{
  "n_layer": 8,
  "d_model": 320,
  "n_head": 5,
  "n_kv_head": 5,
  "head_dim": 64,
  "d_mlp": 640,
  "vocab_size": 31282,
  "activation": "swiglu",
  "norm": "rmsnorm",
  "norm_place": "pre",
  "norm_eps": 1e-05,
  "positions": "rope",
  "rope_base": 10000.0,
  "rope_fraction": 1.0,
  "qk_norm": true,
  "attn_scale": 0.125,
  "bias": "none",
  "tie_embeddings": false,
  "parallel_block": false,
  "init": "normal",
  "init_std_qkv": 0.024,
  "init_std_o": 0.0,
  "init_std_up": 0.024,
  "init_std_down": 0.0,
  "optimizer": "muon_variant",
  "lr": 0.00801,
  "lr_mult_o": 4.0,
  "lr_mult_down": 2.0,
  "beta1": 0.93,
  "lr_head": 0.0084,
  "warmup_steps": 0,
  "schedule": "cos",
  "final_lr_fraction": 0.0,
  "batch_tokens": 65536,
  "seq_len": 256,
  "doc_mask": true,
  "train_tokens": 481300000,
  "steps": 7345,
  "dataset": "wikipedia_en"
}
MLP neurons of a small language model. Each row is named by its layer, matrix (gate and up: input weights) and neuron, and shows model dimensions 160-319. Each number is 500 + 25 x the weight over its row's rms, rounded and kept within 0 to 999. Numbers have three digits each. A neuron's up and down rows have the sign that makes its largest values positive.
A block is one neuron, or neurons of one layer that tend to fire together. After each block is what it responds to, as a language model described it from the Wikipedia text at the highest values.

L5.gate53:498537489511501474457499508506546486477447505492488490529464507493511474466497534564510494481511463496516473498528481541532453492462535520529512472485449513497478475515534478490459488563494548503500478483512527565490483505503511547495476489469521470485490495580484461500502535490493537527519505467461501512484502513503495510503541518514521493511543516515537508497523551511514472510505504545511472476500499508476485506510522508505523508535516524470455483516482463534469501506501486
L5.up53:514523484493485538463471496522521529528524466498491520517459466483513484499499485516491512477548485518466532511494454533497502438501519528516502482536465539491502484463580518503519478520483538500477514503498495497547510478480474534461492475474540527496546468510519466534494461491475549540501504484450455515528522491507526532510521502476542518511545539524466475519498519493473488471485454502524488484499504531500509493477513493486506511495512531496528490501521494526491477514495515
L5.gate173:485517484518468484517507485549548529515481529493502521499474540523497499468481552491493450448475478496505515540529502531475476535469480518494531511490506506531505530553520494482513499516555515516502508459504508476513517525542504505508480480519471517526445498487479481486480505501501511480505505464470501489476508469489477513489509521503463555478475526491484505490523499544515559534468506495453475468490459503531487464519495508520461477529558481519521527479513484528481503491538472
L5.up173:480514519498481552535519458536482507506472505496479539493463531505516493472497472516507486486483520499486484507542493555545501522493508498549482507463500529493533539511516505448485501493489472494500502482465530512463487498517523492528459484522491510523548487486505541508479517470521500493544454493484522508484490484528520534498498521526500534503476508502531512513548504456486516494526505522459514473537481501456502494539500520522502475488495500534453519472492519489497469517477481
L5.gate286:520465531471475463486498498509529493515510487495447479507475496518449489487445461537505515509504525548465483482483480480488484507466520499457506510495500478480522499544462530482482520495480514476544549494492514525504501537525508516451522492476454490465455486510535535468506493490504491552509518488465494477513515517519479521466556486532473478497474486489496460499476510509499473498499514504499507499474512485492516525519490491532492491469522531470551527497494483516495484522466526
L5.up286:495552474473483526489484478561467492537466465492478499525460465511476494490473488530487490501459520494507519515482505537471449515509484516496468441497479494520511526510459515467494492519505518532447483488475512474511539506483524478452479521492517474495563536510506494569504521513495513512503523500440483496494567473471492500486510541501509513496519518474511505486477522503522480536521472520530503543494492500462527505474487514516539532479503458492479482525539456537518521477488494
L5.gate385:484517525500538465535497469565480546494487529538482529516461487499502444486520470521472510501488449554499518512492429495481468484499479486455485489487510469498497493531502468503495474518487528515494508527513520494479497506457441531477497449478509481518534495490525513452526526508467468506500512444501496519459483476488528493495516525523511501498509556474504491571495494459515500512466501532497508506513473502486482504534475528508500506477495504496473460508479492514495494507513523
L5.up385:464475531481520506480500542549460525522512491520494486476496514535528527477476510487486529536493507515459512490525472514494464495492487481503524512533466503503517519515503498474501481527505503447576528499512519495505514488516540509506492476481488541467456508493481492509462518485449544500567459521506509547504450505531506499517550490458499482514474496495483518498490554496509481447471485568511478471460480443467505506485560487471453464509521485479490499451515503550528420533519509
L5.gate466:471490482495514493525496488540526518544504495519459518473533557530487499437463464493493499490500460481551498530502487478528457520477486526496516538492500449530513519488508513463472521496506478491492526480578536496492502523516527518519482496498546507500497505498492516544494520481477520501489501458487534449484548502493510520487445459496474455500497503468506500533498540502498533502492520490509516474487506522512501499534544526523515512449492486484509496473460480524503554528443488
L5.up466:482541512486492513514481460511538536481519507483500521487494522505490511451468471493538530467471479538472506490499465457527515492497527504475504524523495524449505526496478510507505519495448512529493494477514470503478487487492470558473520488464473482486509505506499532495539485544528473481513518517482526505489530504507544469462506489504482495512558507486517488467520556488500473546506491544544512484511518502474497521547527525456516541467486523477531507535479483537474511471455528
L5.gate534:517492506487491491495535473494544492506449482482461490517476501464518474476505538530485507513474484511529529500509527511476467526496497490473516490523510512457468538509457521483512493533480471556483502501492494495510525492459514565495486488484509498503539488534509476498517471493480514481491560477516493492498504515496458463524505555512484559516512479506510481545543496506469514533486484496492505493494508454500506496464500525502490484490506459514495479494529530504477556470517523
L5.up534:529516471491496527474475526465483531527526504524501488487475489511473516498484486500506468462428508526507499420526457496501492512495526493451505494512455492510462525510482501459507508491499486491506524527508507497505521508498543525480538476468526507506537517455486503539582535486471474479486547490424515489523524510486501457491532515471466535501460542511456510489464499475483509528489506510480495518491545477541464537489509488530513495468504490511495535480480490508517502506479471
L5.gate592:492519474506468474491541488534466502475506549484461472530447484505495490513493464511435503520544483532536539488494496468476458526473506517505507481495460503487486489505522520499511474478517492512518550503485473507497525498501494505451507479496494500479462481502503491544548465522456451474490507515540464501522537472509493504487503465515472500513545520497523485464483523468500515534492509460497509478520488527469522458478493512494485522480482501474515501453464509552513521475453532
L5.up592:453541516477537507488476503477499533533458476450509506484462502496495513466519469493495525468507498551524522490507489497509502526530466474450516438521521469495488520486444515477488474517462460457515509507512505443524522486477497518423536507506548436446513497547486484475492538537500517515513495498478494480476528506504540476521503475519508535501501507456509521545503484529467513514490516517510447451474473490490481525533492504498481484497534498492508482498507476503520497478498503
L5.gate597:521468542496460453502480543530510545514518488502504459504500503500471526511451488518489525532515493540492470522523491489530506491500459494558494525479482478514528489532504479446496520463522487484542482458501491510501476461491492489476522471484503486489477513518509476503484505506498473544411508547490526495517535472486530537501511489485529539499470502499467476500513544458474510501486496491512499468513513502545518440468481509495467536486498503539521492510506508460470498517481530
L5.up597:521498493526491499513437526525498480517504492502498532509460505467466468478519514535504455527530528537545539452489476522497512529535478530545544493505500467505482455489556505542517487488470556506491479481501519540519502508447466487494467511535507496485494495482461539529535470551521496533485525518507534503490505499471542487497550521500532528502501481496490450507537524515482463472482500507569523475528518492507507490513481508496524537476500508532495512460471523505517460512480476
Responds to: Final piece of names

L4.gate374:536542520526528521471473512488472503526474487492487475475485493462480491510508467524479521499488499515530519518501462508482451490497548480487507482432477466501536526534497564470507502541481527520493505492536534583497517494500456520453490518485507486477517506538503481471500495489508461511440513482441467450506551496525521521486549534491509532496519496482468476502507528506500548528513519534474503483514512488489479496504523517518486495479519497476479471506461509496520518520461490
L4.up374:494465556513516519547495496503501526483499529497506503511461518497499449473457507510487520467577478508494466506528491502514450515490503550486519519525451484501497538490580508500506544498527513492519511484503497499509508507511480499466510556468533483472491481533471503495582463457464476517488518510516468489543534534538541500494512477467527517527533544462493463487484527468502469492509490537496497506538518476502522516476511534493504503478501485479514516474509435498518524512497526
Responds to: Repeated subject name ending

L5.gate109:468496535518471505510506476532520504497486565478512496492472521479519527481556519468439478538539490518506489498511479496489463427550497509456525518464523523485493476525497463494474529503489471529550479455477500519497478550517491474496482472514460489521489482536483454494500496493471472501475491525495467470494484493522516490495523501525534459512506503480514454507542499496504517501539507502509496510531506456510499506509477488482552501454470521511480521484494535510518503500498503
L5.up109:483489475466500520510472542481537468588518489500495512505507484494481502500490550472473523500488492501493534524484538499544508527521482443533531491530541474553501506506490486504507472497504521527545439546518509460520468516506533530510489520506511473506500517488512487509524534515500493498503463479510499482508491516513496494499488541507453493464521520513469489484533484485487508504517500493524530478482452478451442475512516493465497463496463513543520523501506544512510538488522480
L5.gate159:514505494508492486457549466486495532468510503484488484516500508475463513542484480486481474499486519499474496491493486479508512523470512521512512526466516489540504461519512528495518480478506498473474502546534527501479502478534541525539509489507485462481543473497467508539525534546567461488497479516557463511522512479486467519491511464509502485495507523476546505523517524508536453544501546471539509557517509540536519521509521505483506492481510508491542492477492504452504492518500487
L5.up159:506505502486494494495485500497504509530564500521491505498574545542502509520487498425494496489511477447478481461482518489491519482519483521514468492537513527507471525516517501482512471505501511484507511442555537514535488508513483502485472552475511512522483477448505528521513522496524501503504529459488500515461504486529502508521505505502487530485527497521550499539525494464467513510523508506495469497505520490474468443506545529475498459532470517498546485501544516515502498506497505
L5.gate161:456499456519508488516517535497508467517527508470522440497487495496467513534521503526463494544530483488500541518513555526499471478508484512547463462456498517492476528480520532504504499462483471512536504515542473484541484517471497523500489481473521486516504480519470541508519500497487490533478532516487496508497518547508508529534508536479498449487530475488522478509474524515475485500449472501524515540534509463496507502492501502515501525557503479538504493465498475455467525512454484
L5.up161:512515523479481477506473475533508517495487479487540507540512494501501513465503525454483520514481530513489494504406489508528514494462487477477535505514508519512542502476475479517508478524499537501538505513530531467460530478505475493511469510502502463482498504506484536469520535450551466520552479467472476502499531498538493525488469493498466517514471513446542523474524550487505475490505505535515514502469426474521450500511495450507440476481516446511498456484485467473489453472525484
L5.gate251:440498510517494503526501534545521553447452516511513500479517544476516453500523487487496526501535499490454511472491499500546495553451440521525512522498512517520513478530503489523430506531527486540498529516508531516504522491546512516551490522502449500523505475496527492518447472536525488488525468485457486482459500526552507483495498494492490436535529528530488502544472513472463486532486482485489485539461467490475493501500481510513494525524507479549451472526517541525525501512525527
L5.up251:523435476506478486496491477487521527487525512503518490538471499502496525526491525480497478492520478467471479482545481488511518463472514493531478471457529503469473505498476486481526512560510503509475471517461495503501537513500511489504526471491470471490550490471529516472523551477475496498495511491532450510509506522486480467505490527497499504483512503496529464488530539489493483445506464466449526467497509489510461496513518509507473537509483504462451479542470501542502515508503483
L5.gate272:479448542484480534464495497554495511469477505510535459504497506478471504485498554525485509498524524526510506499465536520509463509489556471528470508519519503532491477550518486478480455470480491439534520492501490508497508488519460512513535475477488510485515513536465520545520486486520533489518461503527493471461499544498476472545492475524523498491446507489489509509531503533500526528477523476481500472496512472495531471475464472495524508526501509487570497478544539507477502495460528
L5.up272:522521548524487485509510494487524539477494507501524509481455498502486540504516475550471491495482503492515542515458465553492487472495503509457497507529535470494455486506511475507480523489500520442503516467512505523488508516491480519518480521468500535555516524491541515479505497526461474516511471496480497477502533497532494500491478519493495463541483479543492447521486531493507471490497477514528499559527478471528479500495486493503507545488496478507518510486517469489493492502466504
L5.gate314:466504499539497520485486464514472509471478487500501513518505582485498500484545519482478518515514488516468532484491554523542473457485489509520511513510498486500495527495509487485475535507473499518513490471525503490507453510484520460521481467499491520482515479510494501544531477422512471469488521518501461467511478575486479514461476494479512518492546531507533490448478478498521519517508533490494483510486504494478534450536527472514488513492491487507516471492481467498481531497531548
L5.up314:450492486514477497458531531476501505526537473500502523501515488525507507506491519455503478517486493538472530556504523474516493442525516457526479507493487473513423499463487521483494460470488427524427501516502484486516469486480494494521502508463477501461510523484505484529495496472481487486566499493472475521491480533497501495509509539488549481513495496507490506461523504515466503480547484496494488498497512496526499470528528518534523452501516500533482476502544511518529511466549506
L5.gate401:498505516511521454516504468466518444473457535503489540490550524511463506484490541521518534489510471510519487507552467466490490504491457516519537479507512520514489535505453565500519472530496525482492508520478540480450501498518487496500484470490485519505517494502500498498478483495473537507487481514522502508498535484494495485480522519526550481468550460554491502484477513536505524481491465473471537523456518515512463498489510485459483522519513525526465529486550445512528518520498465
L5.up401:502510529521507479551471501470521511453542537472483516534530514489471499459531491501487509487501549511505446496484489509487495505496490454448555461474497448508451437516459509492536487472474498457509501521474504488532492498493560527496501474538485509476481505475486511527499483519524456480499514500523477477501530491451540486502512503497502538501528502521484484520566505498434495507479506515511539482477455508503513510510459546511476485521493518513494475503513519513519486488462492
L5.gate559:518536475493468566501496510525493476487474480504544515491567487515502540516464500491504492512540522522506517516517499492503448527498478474508492482471482455500493504511441525454488496549533521491505492552479555476519481556480507481486493484481506467480489421507482444530491500491514487457429535490494492498473478476548505491514515527497461460529486487522505475496502527491462499467466512527513469492499500553536497479512514519503518489509531524531500484505503525497477527483540475
L5.up559:526488539486485472464504463496493506502500530536535506504554459492463510491521530477482496497510490480503491486493503487497518530497519463462481479496494511458484478530559492545454529505517484470499496500516494476516500494537519510469509499494495556508539499542509486476513513518514524484501511464483474481447490499455512536496517508471513478548486471518468465476492476488542514460440487499487468507466492471539456466479523518532523481498481476505503527517460497524518517504517456
Responds to: Table header line end

L3.gate112:431479492480500509474453489497533495521453478465517504547501514505504528543463490505539490523501510493514470524478491514489489515492485493510511525503498460496494525519474490564520536525504527525467554482486490498480501468519430506528546493481461468502452468517533534582514501526470523541451499526466477476511515503485497521495551494484516513467505512511475472452474529516499485504521523509504463464507471548497467558493520506554491503502504489482474527516507471514555496510479475
L3.up112:524495532527492413527448540516457522502520476503464498511525500506501511488488500506503507490514485549531497452489495511453508460468482485518492481481496497507536507479475520528470512478511491519524531520525476509504516473492499485488522500525514548515515505486517473488472504505498553505536477478531482514490489462483517489465509517489537508489488460529513529460499544499465466494517480485528491495537504469477511523489488502529470500480516544504485516500505493473518521528483479
L3.gate208:528485510543487510500534479514462534526500538466497504511514495527495518478516486477528530542472533543520481469519495506506491532458468507538513547488493488532507523488470491493472531556473482460534503519522494540474479484528488512454505447478504502528496514449507530500478531522478490507526467520510451494461503495517492511520487520506483508511495508509512510471513500499469464493508514504514497474504486475527540511525520482462418507478484478479442486491494477517525475511483518
L3.up208:491526438514531501477541526522523479533522483461500517530520511521506486517507516535524474506479450469450506509505504512521512526512485488536477488482484498512478531497498480461480517519503528482540513537528470491531516457534512514502457501486486529466507535541508504501516446458494453478492510521489531522496520505528522540467511485499503432524517493515476522517521513475504488540444507504474510494461423515522503507525513482493486490507497527511461484461459534506545522481528520
L3.gate412:482480463548474478506500504521509510493568537529469531552516503459479471517529503481508522520459517487517509484538490487466475483494511508483472473491511472546514483536500479480485505502487474512499476559467475504522476483499499498521486503486513496528499513498493504519487455504506502483501492503485509546514547453466489501524466500485500470500545493483501494492460457505506525502498550460498519551534535509490529457515487507517499583490504477499488476499483478517495486497458502
L3.up412:497534486515483560512507502489445516523489500485517514500474500475493487494486513458519537515500492502467503498508483551484491501534499466476515463462516521556513503474504491497528480558518520483511488509505489491464482509433481498491487508455508499480477511499510490537534520509504424490495475509549486519452506512468503511495500509493491561503520511467512497470490513502540491513471562452463505526466488510542491520482511468537489467478522531475485517519489514488426538552556457
L3.gate482:500479502532515481558479508554519521508513500534506499468525494480515491474522543461505506498499472487560543545539465465465474475494497463493516502492518441523504466523476493501475520469463508508503497519500455498480515521536440482507473485506486512535481520524513500527514494517496493491496477470518525523520500496514546487521510526500513466545547526524504511500500486478480486523522480476543508470512485517519499479434485483488515481514493503475536503483548501486483483497494498
L3.up482:510515477460522471515474516504466496519466463530498574490518520540490492493483542519522478504481507489510529483497503480507482476532494460543460482483522519493496529540466520522494472476481494508506457483533541497466509495463500473485509505478507499487538512512504511512486518509521472510497461499545512437538481490483500501535476517504472491509464515468524509484470514536541507509468513456528516494493519483479475490472507484475477513538501511521408479555491509457467467516534499
L3.gate513:500475507464515494463552492548432499524522522558497456495488499489477448491488509479507487516473495503531478527526489503463487516511509491510491498476491529561526487527439459497508526508500502532463494520489500491518497484501476515482468441499519492513526515506475497441478503513496515483517492497497518517516531529493483566545507518493492528498480482536496514464547499471465456508490499534491546521496477514472494528518553470506489553485511528508492504491493529486503510477477500
L3.up513:464489516498474470480542518475450471503542503492504484493519474528491522480511513487481490530510445518485474544474489492484484519521497507468491450525516513498483498482443481453570456542458483501454533502521503486497474499457478536523495491488500514508523518566470487489495529484492507501495502553542511498497497489508499541543488505501548469495473523543521489480529489477507527533501430524462521474491502507468481462525497490542461515516486473500473462532502503524494496474503500
L3.gate523:502519496487499488481468497515481522534480516503462473515482522459466503522477497523497517495511436516527560459491500526549520491471500520536499555452488504516502477465486497503467465498565468513485507510531529501485480478436499462493502529517495534514492484487470485474523482538540495531527518484467496533528484480482524499512486512493529494506503468523549454508476477533452515493477490462466481487485524485510533522496515550512475489526503532543517537449560469528555494478492484
L3.up523:492542513482520476505492495576509463542511498501484506525494524450531488502517500483523470527474511515509512504491533486534520480495513488528498515497470530532532498513471494501520543478501493468450484488522509476451493532463522480539486509482523462501488538520472464503538458509507531519500493509524539508502515500487540468496490473528473494453495513456477502530474505494511521531446513513483493549464486520530514556473533489525494445494515507498474544486503480514509493503525498
L3.gate534:488507467483496477531465498477559441461462547537478519517488512530505491513526528484496495548483511514496492481500448536527489556502526514511488474463504516468452493510516524489533464551466473483495491516507501467532497499497481498525514507516526489475465527483508427525511538471514483531480518523499500484473449492525516475534460468483510480467497483536504489496504498522479518482514454477524469479531497493515538473501521499489500475529545479502495478517510460497517481503479528
L3.up534:514490539502524537501462510510494519482485491530449481491489520482533468521480536507530482497487507500575505526504450485531523577521493538540536499475546505467528498481483488483485473489502470520521493513479487503504510504472490476511498486498470522524539494522519510483506504541489484472458461491469508474495515486471510501506475495538502543468487531502473476480472504505477529499532523498527552484478475492478497480481476503471475493516530487472477495467490506549501513487470489
L3.gate639:506522532493486452492471482528503470537502517438480497512454491504467526528516469493505488501505527516504473479477460506544496489495517481491514492501541505473511510546510512467472503493504482484517498498490512465473508479502449444468486470490519531490531483475517476516522473560513464529516514483467501500521552498526512525458507470524466493511489495495499547516494488461470492494462510492484440494530480529469491478491526534561568499507518485482476497476470470507524504515482470
L3.up639:473496495483475497523528511509496483537546539539432480451507519505473503512495474515457480525504543506520524491488478501535541506463493483543515516553503525477474513501474536498518476451504505572507487480484485488483466495571488484530530502485492483491499483537510488492501496506510503539503494477502525461482474526472439483514524482505509430482474474487517490463506510505473476482519503546527538513477502453486525509494521492547510481473540482496500550484457483541497520485471489
Responds to: Inner fragments of rare names